config.yaml
num_attention_heads: 2
attn_scale: 0.0884
decay_fraction: 1.0
batch_tokens: 131072
MLP neurons of a small language model. Each row is named by its layer, matrix (gate and up: input weights) and neuron, and shows model dimensions 0-127. Each number is 500 + 50 x the weight over its row's rms, rounded and kept within 0 to 999. Numbers have three digits each. A neuron's up and down rows have the sign that makes its largest values positive.
A block is one neuron, or neurons of one layer that tend to fire together. Before each block is what it responds to, as a language model described it from the Wikipedia text at the highest values.

Responds to: Final pieces completing activity or sport nouns split into subwords, mostly -ing, as in weightlifting, fencing, fishing, swimming, soccer; also verbs after "to" (play, control).
L4.gate203:548511462555564442521502426504555448521501468477449514526493503488616507424504417506430504470507458539550490539505540441449509508519416537463485527570495492545656545409494517444583440485609556505522491539483488554476502404520501505416575499547542560517546508550468491471510454544463431571464516518474460523516467511502536459435434543526483356456497497469490391523414501573444503468526
L4.up203:533422467481511536511520503453565457517581466451479553469499420511550470554382557514447580494479443432473345451493480476438563477498438482408510445511408563523426510458471555480439469561533491459533523459500463514545504419487503398479469482476566519445500377606511534438457488570454554501506597455495529518510414494537515596471538527444537513506553489487452507478494587533469509416476
L4.gate238:420458544562547475495440476461521434584537595516476575465521452433453421607489433512455525489605576481541478489430505522595556525501495495475458518486447404533528575552531460486453586553511387488519525435446515443549464500573513483523544439482611537437571504425500532469498422433531437510496426496611476461479472462434576489497486504439473553495431459491531478489479509468432520485542
L4.up238:500491595581574518570494446502555455566463418506496588458508542536454496445491506496551432533528484512527493407501486435526441561463474523489543550426451598557512445458479538451526458514478431544589554547493485534613409424591512504468477445508549451508473564529514502490495510629427408514448462468531497591572507482519463592497504410535529530522541513493613560541431441534486533439435
L4.gate333:417403502513482522465508446515621409496580574594456482576427511516473580514478482455475546444543501500553467581433455464443483461573558434506515583539453540478482467443522515493483546484541472540443427561559492503552487504630470450553471505429489551418388526576550512516502529565478478459501453507593500476477546468444496569613503469494528529454470459387419563442466455511442554435567
L4.up333:433546488508439544480518510487579486427570458542466565552516513479548448493469491529462528476483496463534504455458449419466437578562512507481520499558547527454538445429504501542489560501472474569569415523485421488431512589488448448542513470458525481446493505573544548494480464415579564473446538513515549528476540425529532544564513501431463529480485442459542484553427580493605499434435
L4.gate499:495506435489510449474563445547475470553508477470507555480574441528532581519557457460449495500531516540558461536552482489487442488528405442503489431463493557556467557546490462549464509528507439451619569519601509448573483487494504369555488506515434567432430477545484513579398468488463505454556468552499632512443521517443498518549483537546449449514509422439515512525451513554577537424417
L4.up499:560409470598484443510483456553491427504486521446546470579409522585560486538446497510569469540497534421500531481534521477487481504510571524535517484576561576471544520472447491495390459439539526552496569498507520438590458472554516356530539443542474528493513410526427478545505568508444563489475463529449480485485612529430570492452503448467461515455526396392527536507352491464521590479472

Responds to: Opening quote marks that begin quoted speech after a reporting verb (remarked, opined that, told Reuters); weaker on who/he/I word starts.
L7.gate90:368397469415441420374563502575546548533485467546524500581524454498458508508386460510446592465480488477465550569567580442543438456490484576457460529524552554401491498545614474504511545540464430507444486489484545434474522511451494520527501462431512509466487476546626447462444542465481447524550549481501333420541493555482502552529433430511550489455477558611578485536549485430412519500566
L7.up90:500439518459490450531398520519501517562451504452574522522484495400499515527477557468482517419610504485510458552463550505419600536473594478502587502553415440438449391461488430418484551517520429515503530593431533515548508505507479518482462483434499476450451508480476387432430502489543619617548528379527566591418544475519461509446447465430513514505511384522511538541468469418383498537510
L7.gate109:452512343412481470524525504424595566465530558450532504494440537456511542490504532446502495495509403519486464465437481557501436506528467474467531598517507560436392524498571463532490610422525481579528513486503598592527524463454481512526468566532492514550508432529438533538472552571563500562442573471570499529535530440598482511440571547409505536419476447530515434591550488473540472481467
L7.up109:553503484579431455536468504499581532498423529372581545505453474455524455462491514455500557548454481521588448538502544482506438613450501542500565495464571418494494454577492471518578532508438510419565449584446475557462518478566529497558547379460480498514451440543562506436526584401572485518409477586443529472459467468546595434581499518570473481494494522555439563498557457451467474455499
L7.gate135:586538443475547475584473563503499427464523561442567529560437520512607465495586512387447436531575452581542398375478473451459409539505466511564550573414491520544556483595541544603461542502436428546512508487476498562512483530483451526518446502528509540448464448492447421484434462472508493446482475529519440507514490426579443474393546470532506446460499519494507490578516531453503533520555
L7.up135:507525500589598494469613477564503476537572479424539454374421520490571439586506490495499459352600436576522550482455557509530374510499464563508487489429554535360413522445491508589437464555454458479520461608552547463436475525452399522490480474519490539512447516513512466467510504476468498437480519540520491500565478479452561422513492430547495451469449528582540493493453531430497507522507
L7.gate228:580525501435486438513487526560645494565561461503545470517485414444518541517538518548377433497502576454588532622546463546525477461490490476446535497439457460416524515480513454465406575478409478482541534491464517561482507474486451566483509587459481519489392436587528508379381559413526437513524474458512499486423481488500452529473468511476459513435564473501543548442573533519431506529502
L7.up228:435562469571510520542564431483494474517484447531462543479471510424479604513542597583490580431520544604549498519459481440505561524613461512536552488470499446433443420454481594532442532500464434593458509502522476492418529550512476530495417521489428499518494446585533543446510416427530564511440540522457581441597491510528508552507433582535452550509484538452539492527518586530445461423563
L7.gate244:472569379469462529607556501578555456503467462460521497539461481487475472533502464500473533615452505501475535511458521488500424417451540567537477520453659546480473525465504478535495570439474452500453481522461580524495514428422492461452547568530460424528386451520581484423419583523418502502510483418496407535540494441463464557474490583564578477523589532490507525527406475446452488557427
L7.up244:573457472382475508633522469578585457521532383482515594500458408432533501462468455486372544483428524530533509535404456445466570485458450432513464588469556529389551499530496422511562509481527541522474413547457495562522448558511493452482423507451483551575451475428559439562521425500551511489597463433541483505573515514471480503485473526519592439532495507516439490494534485465470488541436
L7.gate400:528540466521497456496483472414490577498430541415475482464470472444450567525439457529435462545410497520462424612543592561452455466547427533493483548493448527475496540422541472464508457486503450551583509559517542554523515544508476469398414525498447508565511526423487528435484533438549560497473435432558493512430429480482431496466483465522488561612489536440538447570521485508504548392555
L7.up400:522519454503492564503490442497446551620517572486619482457545487501416399461496434546463499570577538570540470569491555467530541475534474534580473558523492448417458497555524416545556453454497489530445457497550528601531525467532491510516538573485562466478588485488442602470507563524464565479499507546491435481387508527464542500448556498468504487393477501488535502443507496478437413448546
L7.gate423:576527466535544504552477471581505531485471549512562532406437502506483474434558480529441510442549450543514437549442420495538506528462488540440602513428489478447549473499619408492442529601464536501454531524546436559481444496534547534632459411514456521537482454475522437476420575609468359455382614523511417516478526538497555476444430460547585491482466542559558555492394516533422498567514
L7.up423:536456454466440516582556462468579514430499605489486483551508564466485454432557522412445441449535503583485498431389463486473482580453486459510484571449410536500552542525409563491457528495507432492504519482556508548523502564560551464586512492532532490438611484476505518488421437543493456484507571435472452466545572552568609521430473563509510532468574600502457480452437536516534516542437
L7.gate439:509526495469448502556460397554440622552532533480580526493497440446431477472526487502487544589513500578429495426485443425528551407483536464446385572569410471493437610607503544533469568442574496591488474492527473557443515448513468580437464504454473482533488441596475480484389467430514500441502563476510519525569488428557525523498477519530503516583561513542509428508517422497483473507597
L7.up439:488544496617444477518502458504535547573562561567587538478550511485412410480550449441465537470497441510442485502477506499427509572539459512529478589467487406497450507601549495545469407557520485520530468498524455400484493503595499436553562485528465484479521513468485526505441594535455446495498571456532496569530463452576569541370504494422422441472532472484564467514593474444512530513486

Responds to: Mainly the middle dot of a spaced ellipsis in quoted speech (film . . . no one's) and the word "as" (as well, as heir), plus scattered mid-word fragments.
L4.gate65:453538489475474500525476474512483566557484516445556456434571493484497596546523537500395505486491446396476389546476499510588510514507390392486460516499445409482472474576447496454533481517513387447564389413407459444502493493521543416519498544573498508436437441490456430447524555487485573427466498468470531421455512511467502519554436455394513486634435500522492503464618444488472547522547
L4.up65:584529567545478476590484534403589516436417400435467614515574475570524473444482479571589546466498536435511562516589473447451537606475454430498519552536478522460464506522524410545564482529581467491514453524481498502489560499466568521548467507586534537506371565521554532441473549511451490484614513491516552548504485515581584499519574482541501638468546464573546512532529547526570495453482
L4.gate119:423480535478414458474491434477513464588485510503508458493420485587546492435470561482492501534521510512442547602548512484619638551450484517449505531585486395424504560498394441425499492495488469498535473493498595490444590480602464534563481500489478570478529525535441542488440483430458410484490535518595500439448612575510534499484482468532548481509424381515396492511505549534605507563509
L4.up119:569416568516498554473588349487464538567526492486465533553467413430390471530518552531535562438415533574544474477527467523564596444516485544489454493525419455481459514515521493444519487535399482436495448498481527480411569551516532502539517553501474529489513521484478525478453571444551504461437582377546457582414538463484511575588576559489550540422523482487469568515584473531562483506447
L4.gate178:492482497461442574546382500523601473498428588428580530656468504460474530506437474480469417530495572416437543532499605446524527442521428472381485532575464487422452465518439469577533523561582470530523531403520473620449504588467462452449497605547496522478517508555518497442522518468525602478516517402570576469543459558520563522553453510406447513495457536464497452504546499510505434517537
L4.up178:493487507538486471468509511399588645445433472428527452576476560473500577520444451400534463448511607434484486527484485426550507515424497614369461555571566508442456452496494455497475513568441539545552422441532475458603467477502469459519542516521467451459552474444538568468451466485490450522612444510456462473487490489434510433530505552483469533479494593614492471433438547505504422467428
L4.gate449:515503497516446492525531477510478528486441487410597466480451522480463481492462498478453387545512451511531433516439482478433391571560513584479444522572481542472576464602493546519459394474484485451450487472490499509529502532565569600548569470514405528504499501548572467477396487477428554492469481513563488452555509536603536526508496500487413478525491500609473488417641478509458433528520
L4.up449:466532607479525541504494473507522489455551473458529486593562562472519514559529472539379499506573491531527520445432498471507518572482517512521559541603481508579489463493541470484491508555430568414521487506450518525554477483404567455542565528499468409583460516515499534467584567632489502506453505474466503535498458463535526469509491447485508484526512556449529485461461468431587587373493

Responds to: Words in biography sentences about earning degrees, such as received, degree, graduated, and the a before degree titles; weaker on mid-word pieces like st, S.
L6.gate80:515505454509470431573451560499503436527460541462526508453486490516441378437455509477437623508465495494535543553467418558554426491474488438501427434505449551527540549504411542448423499537519479516544654440483500462429500416482552502574551489578506567516498520491440374533519533464578515520472370582542615541557518482503624497530524429534491438538499494437493516500538514531514549487543
L6.up80:551522462537451556533442536638472509492363561467582452529461548489438506472519607533460501476508537486497550570448497506533481554488536497491365526515511518560455501409505431539454430554489504486458536391522429423484538490466643568446361450495532516544500426506539561400459422404559427492494399489544620616521507426436605484520542507452530467534517398547494501501529579466496463539486
L6.gate385:403424416528460441523490543540511463517502525525552537541416462492441474472513484522504472549437449593545518520517435481571550436489573532534552551543587561429448456512579452470456442566574439438599579428534534440436527491471482447507483552507547565557488461505490492448535501433588451591493441528523579448543552489490579588530541539395591612473517534586510450545444502454516490498515
L6.up385:540493511438555457546450450528492460516447488520446522480484506480460493423475464478527490556456568486442435484526565601580525568559491510595463511466537491435509529485557597512501508528476475496570557489481515548452464498470607504515528535574523491543579486531474426431605443370540495543569521550439485505589538455477473502449519521513450489429515529590531460497574549507456487439534

Responds to: Short vowel-ending syllable pieces inside long words split into several tokens, such as accomm-oda-tion, frater-ni-ty, interpre-ta-tions.
L6.gate95:560510575562501578511518533530461521568507558365592520435514474533469530445443534490549578457606446406434561530460582571591470521495458486501458545464513489485452489509510490479496445499621387545530508513425551475487503518481444463520550523540526534499485525544560490439518425445533523453420480517495545505460544481478550544446412525522507550485482585499474547524583469525513439546443
L6.up95:420554497482522491508491513608528617534496482461406500500448509518553479429589494419541507402502549491519519509578524498592456548552454441490510481449474449542464462570549570552453492507495505582523464456600538540458487493426450516417413504523444471487555552448492494523416423510579519385508493467604566439550577559454507457548574508461459446392548456531499562490478445538502525465589
L6.gate254:565450574395516591560505532531630448494563520510464507552518375564577565506635534419519586557509451530492512499504447437547462471576473581483507433493566372487507515512518462524419526460466501459544557502518444530532454486451474497523523517418510600515536529605443441513539471533529490508561525543517448517467464459494507396513461440448525491508444518557499431516449476489521493498502
L6.up254:496526557511478473604502473504610486499488520472422503496566512527542499438508560521556469556586418430566559563483566560483422562426572451563563506446524468533478438606520464489453506488614438388470558467510392545532448469505494520516519488442397569491503511522566538468432533536491495462523410530452459514455540589482529449355452525438505580507459471506484524457529485526464509507538

Responds to: Short word-piece tokens in the middle of a longer word split into several pieces, such as fa-ci-litate, ign-ori-ng, ess-enti-ally, reconnai-ss-ance.
L7.gate0:465488556494449532481580547461493484427447503530458565488489460429463583470543463473527558427587515449541528535552467482434421524553509535446500527550576460467558589532423545551574522469500529507393472476485501581421457533454479438412424484416400472478492591526543511495472465534624379412567546496530471466467500495543482565491516520556517489374526531443510528599443486476459436529509
L7.up0:436471557524441447508564476496511498487434431482423544425547558457501463526556505550580477558615551459456472564496569579485487501525470455560491524514522615509546582476530535608531474528550516350454512470592468554454419469441497419471409452457489584499516460463495509554574357439508458458488503538507496497441426439480412501491414563408549536453529461504512520513498596426523575424466
L7.gate65:458472462464554473527585519489575550498400500467517575511479454480413509534527504475500556613506497525544450639413514581506497406587528484354446471540518447525480569511510462498523477436441478546531443492391516416480502488457478559463450606458481438502492402559551612432537548516546496515421522470588464493447439491535454477576510476445538388512393566502521470554358495439514516442517
L7.up65:438494501521471594403387522534420521518453547491498399544587406464415475443452387598468514534441395558436573500494467543517433450544517463505468493522492420587516523527430510492474478573514458500567502510503488521437599491532545504507544593490592511460566443506556458475435470535513549560585449487531559488561557521514458533494444426551497512465476480416489591480494486376468590496504
L7.gate75:534593530437387477428511523591543429421535476411474502507414479505375518465491504517452504494490502565432519482532447514556613547447496552539590517469484503521566549531566506481488487538474560524502481475507495513586399470487486515442394518459523475513499515432476534513440560469456419428522455518510463577464434671505500494573479488502540535396452619520644517533463412448450432501512
L7.up75:445607540480565472536582464423488499518470531536631421486455531372423522474498568477437450513523477494534581505543449483460487512524534437436513444531543554567416521493624468420438394499584433406536481479440433525535553512496502521601454568493394452436539565604533503489496443585566489496497539448498459543484412470512451565546522539501560453497438585493439507492487499499531471385474
L7.gate76:489536453458603580487567510453569453568448560426589550570471507484486491450477440487563570568458541471407493528499646538567540484494443585463526451514534408475496532482538433540490529487528510543534519551497500474505582453440490552509427486543409499493521531528623583508554485448399495459541557508481523500450498497512583509443442620480481561455460477463423482496467480510527486416487
L7.up76:515497430462529457477511514444503420511439506470575430488553504466495551616507494493510446578484501523498599489509573517496482524604494481527459453414482503493419406505459532459451573338510496552526444377438327511459474497413442481514519509557498475427543461493472586481506454492511526574513517502467404507523502492506513569409499545550486525534390392642469574583513448502412468460541
L7.gate77:534632568515446546541469544497524514506478461383537494491548433572440459598508521546492399576480526495342525529477631445580496434431435538521458491460519501570431593460546569492418461516515476536523522509521508503536447494451487408562560479530509473516520467533459590459396510565535439487488571467496487553532583494518504497494462460480574473505528464554439522527487501535473512501550
L7.up77:461544491504426476515381424481528518417516426590548543550514590592418550507492480380497419505550460554430458481455431575599462506524414479547479516557499472530549588473533589468535418496515410548463488510502472485469566607476451505423507543524479411520397503527545475445545554439517567441545494449500424427550478498467546591478523491501460497467473524518443460545593437515368468525517
L7.gate139:417472484526493479488594552542549632469514489527452478549558477557469514533557611431479545496453512564411513563594496538602529476546484351465491476459474411550522499539594523547501536476489532498504542499493455483581422427435412496529463621493614578489511652459485497511554441448519463473501387601471532507506527496500481532441450563485494492471555543524449461522461451429414422543482
L7.up139:430494495465517482582474456459594490494553533485500450558475500571471482475537496498545509426570533493415511458489510508539529481465546565436512633374441551514512394495402433484464487552467383536561477431522531401411486578470426500489509559451436457514498576536606569541466438485501529487467488455524488540424517580502487509493496552534522566595551445429546581541562437491442486550495
L7.gate287:512485458469513481433562475473543489518501555403516485496519514462528627526569494522510529553500523467429541521424532525532462410496485504516493560411525435525450581501626476521526544489468440569543526461464571488485472557344522468651524550516477538513526512470502495481534486522487406498478499535408395476492521592469596442443443483490413519423534521600528561496562454570411558554529
L7.up287:426427445482485477433460549529509468437523507442525525518478464477490453568558467525576470468490496477533547447579553534605487509457442520542575438538446532537496438413541487557535594478462528533549493539531492497487489487457411534485575562427469501601535503511545454411512524448498512500389501372463495474455522468496455565460469540563504629487442511542510474459487509464479472551517
L7.gate429:379519507495417530496498536479579567546476559562540507560490410497526557500568477427526461460482485554473558479447489502582535494493510462503452433522534456543453460499522510502551516381557459474490489488448489441481483581490504387467411581560495468502464465502473498531480442640490478540491458480469559518462514571462460515478532468492572586512485502493479570408450471449479486496556
L7.up429:570467415453414548556574511540450550448483549549442476433558539450489567489497584475575533517574468448436480494542473492437535499520499451482532489511572479535517482498508510511562504398474563524510535457530434451447567511428376523483458524427466483504500580486515513436426603516462481607477453520426524529442457538491550522478517419510553513434466531401545481574501511453465382507431

Responds to: Short word-internal pieces that continue a split word after its opening chunk, such as exc-lu-sive, Exp-ans-e, reve-nu-es, pharma-ce-utical.
L4.gate184:517466465471509515531541420557516503533470476442530498494499530526465590430502549524535544407546520479518553491484436447485442593545462478492598561425506490449523514577534534587535510514513464464517455480541485482525505436384464461517464524514455479497492476513452458455595548588490452535471542411424538520488449522483601522556440454502577565534438476487518470499505483434477470451405
L4.up184:477664504507537511464486460429591444512450492398508457476586516556571455525542521475548411533443537585540585670509519551488493515535498531580518464560460461555465453503488498479549556545501499582593513476514506539467443549472556576391463523509391518455445618530544483466530490492631435575491500516538441506432448507538475487509514505517489582444416554571509518452489464554505429550513
L4.gate195:596559481352532593465506537437494519501460487520511447452410538592539526519469506425478601580477590486513488445446462515444489496436543493600513568534498536509382533472521442500429509477544509433462494514486571519511449559500539527491535419449517468455519434520565514356523443538491476562465565406480408493575587513506567552455495478537575486472435558460445373501459470490524382440548
L4.up195:503550454499491429484459468538456515474522457426455413497630479537407540543483486508519494495550482481584466455430399499464568477393481536545564410471522491543485484500454416429556506481515572465490483524487502516485478453571462582470495518468424507469550623476572572485548579463510481577525439501592513515546541527520481492455484462467481540549454512562490454544436577455500613427425
L4.gate276:456492486490584475449552499501539466465514504545531454437491463540521539571525585535439506477486514465579503491413546653440557489585482482378395549441572416540465591438550524460585523513524549565460410498465481455506515519459456494464499605424556531525471471504484520529414493560515467545523451487589553533545485516549509424520524566499426510492457546568504410462472504486457490530588
L4.up276:492510518536502515613498443419392419475500415555463511581494502549551584467440474559499420543524516597429468631470525531492511540450448585487538481455520548466444535468575565448524490449463426497444476464518521543577523510489455481495542572513441542518498498557487441402437474515467507596424556455433509503485461561518550507526442504524517635535526520516519544500577425506489497441504
L4.gate427:510387488441436539583414493482592457465496430493533499487485474610502445499523523398542467469541445543540560592425490555509523457571438480495485524509453391440562585421441474535560440486532473550585486511502524545534491497475531488441525534502535462467546515552446525517510485438470479453579548468530432585416512488422469476506484547513510515485510432508455471469468535473562466502477
L4.up427:507508544452538475543448535621451510502545497412394498517544518494505524416433381552475475496474521462526517497532484511518525513483469475523408516562538454498523578428580467595569420555566558450499492521546518463532548444534501497428534448467465322477526460440528608522566503559525444536627503516509397504507542515448475475494439489538545420522465489580483484545451582459537527520514

Responds to: Fires on tokens naming academic disciplines after "degree in", "professor of", or "Department of", e.g. political science, psychology, philosophy, Law. Weaker, scattered hits land on other word pieces and on "Source" in tables.
L7.gate218:488552529546445398562401569560516465394492540481474592514501565559496402446503483460538529469491535453526587509500502551473566530544550456496357480465492559566517590493545470569502511564495459572519541457454470542428437529542530414543456484624527596505455464584458447510410576429497439426533432522576521481570529538465596477458406518498508528443479536537504566526555524509487533450618
L7.up218:520555549559509439509497476569549482518444507492530479495524551467405602399448493480492501480431515510541399448462525487475539474525435453568443483457405410507522513559538526475483485545526469496505511384526597480465521453450542449464528442544576509544613433462454541410451470473450526536644508551513595645474496459478553420493512505535543534564499450535481487516422529483507564459514
L7.gate274:525499498587514504554596491524513545507542428504500569497538525496469620485497436469497480482404504419438559515518511583471479528472467488517442374543430483488604505551441502460497495591583530543474573492531577568437482552538593514518553497600545429583513451517484524502498489486507401600514536478491498444497506517513471508549398537433512447584504539461407548533552449468552490478598
L7.up274:527587474464534488453499587477520495543587558483501501585516494565551489462479476500404526496378475522579532504512468413538375475482503460534538502480518419420419488445585459544429450595453410465473489499523510503502468499462531486472476432453508475488449416466471533513463511480452493562490594479566504520504553585478500518433492466554594391472503567545471438450450539480550542491454
L7.gate310:453462470435457505439506369560588459484510507412475463581479575538441519553573488482487540355443483463563631550469580475596529497440515496564545482535516475486561530465566447478443513499460455506528498482604567571537505563470571573501536502459585541387524611472397482621593486425519539465493540522466501434522498639477505503471530536509443504493502556514458499539534410413515461438538
L7.up310:581567542486505504510535509456535506520478435490464512490490545433482568480482494512424463441522490559476512465552532513509466474524533483497495506498552474494465470465435492557562432521550568478514607495433356531484500477504569458602450514526469387475541554462470514622395472431523394530486555500538553483571486522476527438507565436348470485482545439551534501625457515458514583522466
L7.gate346:436538500485553514509559520522465492510451532464482520525546507566510585520545483536518540540527458505540577487552486477474490452511454587490568404478439475427555521503475485520513516492496536502605571475544470561454496568504530482512523563501473504480578523513438592467471496463605500510457618421464550480554401489530591505493438400529490466526471480567527517428361480508395571454482
L7.up346:543388554511484449525404488531515518553490429468493534503456498571465404617470546508604464520442536616443509564426397514496490604479458390500511597499511538499531514510518407557535414470606578487510481539524500505520506523508513538473544505498466499531515500487538467470512471455426513513478542523492449544465528534494497453545452466543519448467537529537426519520491509476497623519525
L7.gate365:366545403538499492577468478532451526441459513413500512471480512534544570467399525488443535499416466498458564491496498608541480487495455513644392536414526600425440496524566590494488508540524524501500550519529435552462444528445529567490510496584408607480514494476405431496519479513470513506486595397490512546554459469499556503637459484524545520491419534451612448521470475510436511532417
L7.up365:441489460472456502492435437503597502495468521453468423609373471576504544497503503571420437482501545501537508560613441596491547546486493482482603459516433485471481534560493493521479494400503510515557537537543575525511376514501568480578561525602400543581561409526553549496537478553439408452456517567500438504447524516387519497516516416452483558480532534535411385491484507586529515452496
L7.gate380:501570448482511422510545561496433524458504623544546549537458409493464527510451475465525541480406476441512520515548543498417440501492550502491388393441500417481503488534538521531417506565497550534451516405474485590535529510609494519518543562561403527549533513573513494563489507495524528430471602485506583397474527492524554433481502479479553432498499471438389445597520530525544509471626
L7.up380:537500502510531488412552554463449419502542521508479574563468471512538467490437515474479503490466489394492551445489494516514588424493445517558454398467533424570581615520501542452514462496514498554654527575559469604539541535486483462515548433464443485458503483502430471554502519483487406511576436571481519477439506517480502484535553568576464486395551533495484507555426602560581564545456
L7.gate405:453468423473443464514380469590550526530463485441436558526491468401576465565454485478443490437571521479550501481477437548533523523476508486482471435606442528508438547507456580516449486468580418518536459429504456532475389596426571499595480583420520513539498445520487488456494519488494466509471421496476528546467580484533467555504613516463488520495442455542498451461482573521494584503537
L7.up405:470483443413546405405462531509485568487521552491494548426510570460442444457477519496478523530514589571513513545474464428445461494546571380491500564507478476466405547461491483415580503533568550452503501546476462481520574469476494484458503477444581457525457485477432630497482466393562511483373422474601543513448442543480431417532500523442478448504616463496494416497380501517493499503467
L7.gate484:464510466535502477479504580486514446532572516457551447445567461521533562447574444486483555467486447394452573323502530520575489388506555529434432457497499517614452559453485556552548486494371556514554470513559521446450492517550451399538498403516495552500538489527452505490490536466501363501558500548484574476630513561525490566459516454498461505505469376552457574478485490504525586610556
L7.up484:487536382552464578555484452516473512472571424515435466528485590483431444486479548520508572488495616503475567491419465520604532477495428454508424466469502466495565593451501461468546512532541485494547572544452543541522516475585515589535513516536502521495527541485480598543510467484489489483442512501506530552478504439493569485550423406490529491536569446590505518554504555422500550504446

Responds to: Opening quotation marks that begin a quoted passage right after "remarked," "described the film:" or "reading:", plus weaker scattered sentence starts and table cells.
L6.gate6:481540457539462582679527511496579579558480429496672486429486441511455549452476563495417451495512521475404569480544504539496518472438502438489438539508492514464451480566494478561524537528437540478560490476506474570523506473511472512511540529516436488509467447516527535461482526472482503520463481372475484501562609600518536458469477598565560511468453481460473532583559454406441505497521
L6.up6:490456581535444557526543470557521498453441472500499431473470503591572529536519550506501433448451538469516549586591504563488510480525601498483433524411504523443528564399543555450473512507530502564367414473537493401523549506486536561538539578514458552417512463564513538421408507530500451526591490465566515516578459441435495449609545491557543424552436411483539478560536549483517447568427
L6.gate141:505498440533460579558525471550570480503617526513610513516391474586450486547612591493455416387522443459468608502493532498422537519429512495483518543380444473537460564454484492462532523548567486525489481545458565520457671540483567502499464581544536488483417448501459443515466491508574529465536524466387514514506523457499556419443396504560482497545542482556506501591592433478459454462470
L6.up141:487494409440466385498554523488556611581562467529564499491395522504486506435552519585490504497505506518490538449541461437462520482485498476509542490449451463497440475528573533473587506471489474473578440446430539462390500529478402456524502533480499482486524444532492471503483514558580439483565497465431506557473490499464445527585478478526432585588381520559504497554596482450557511517498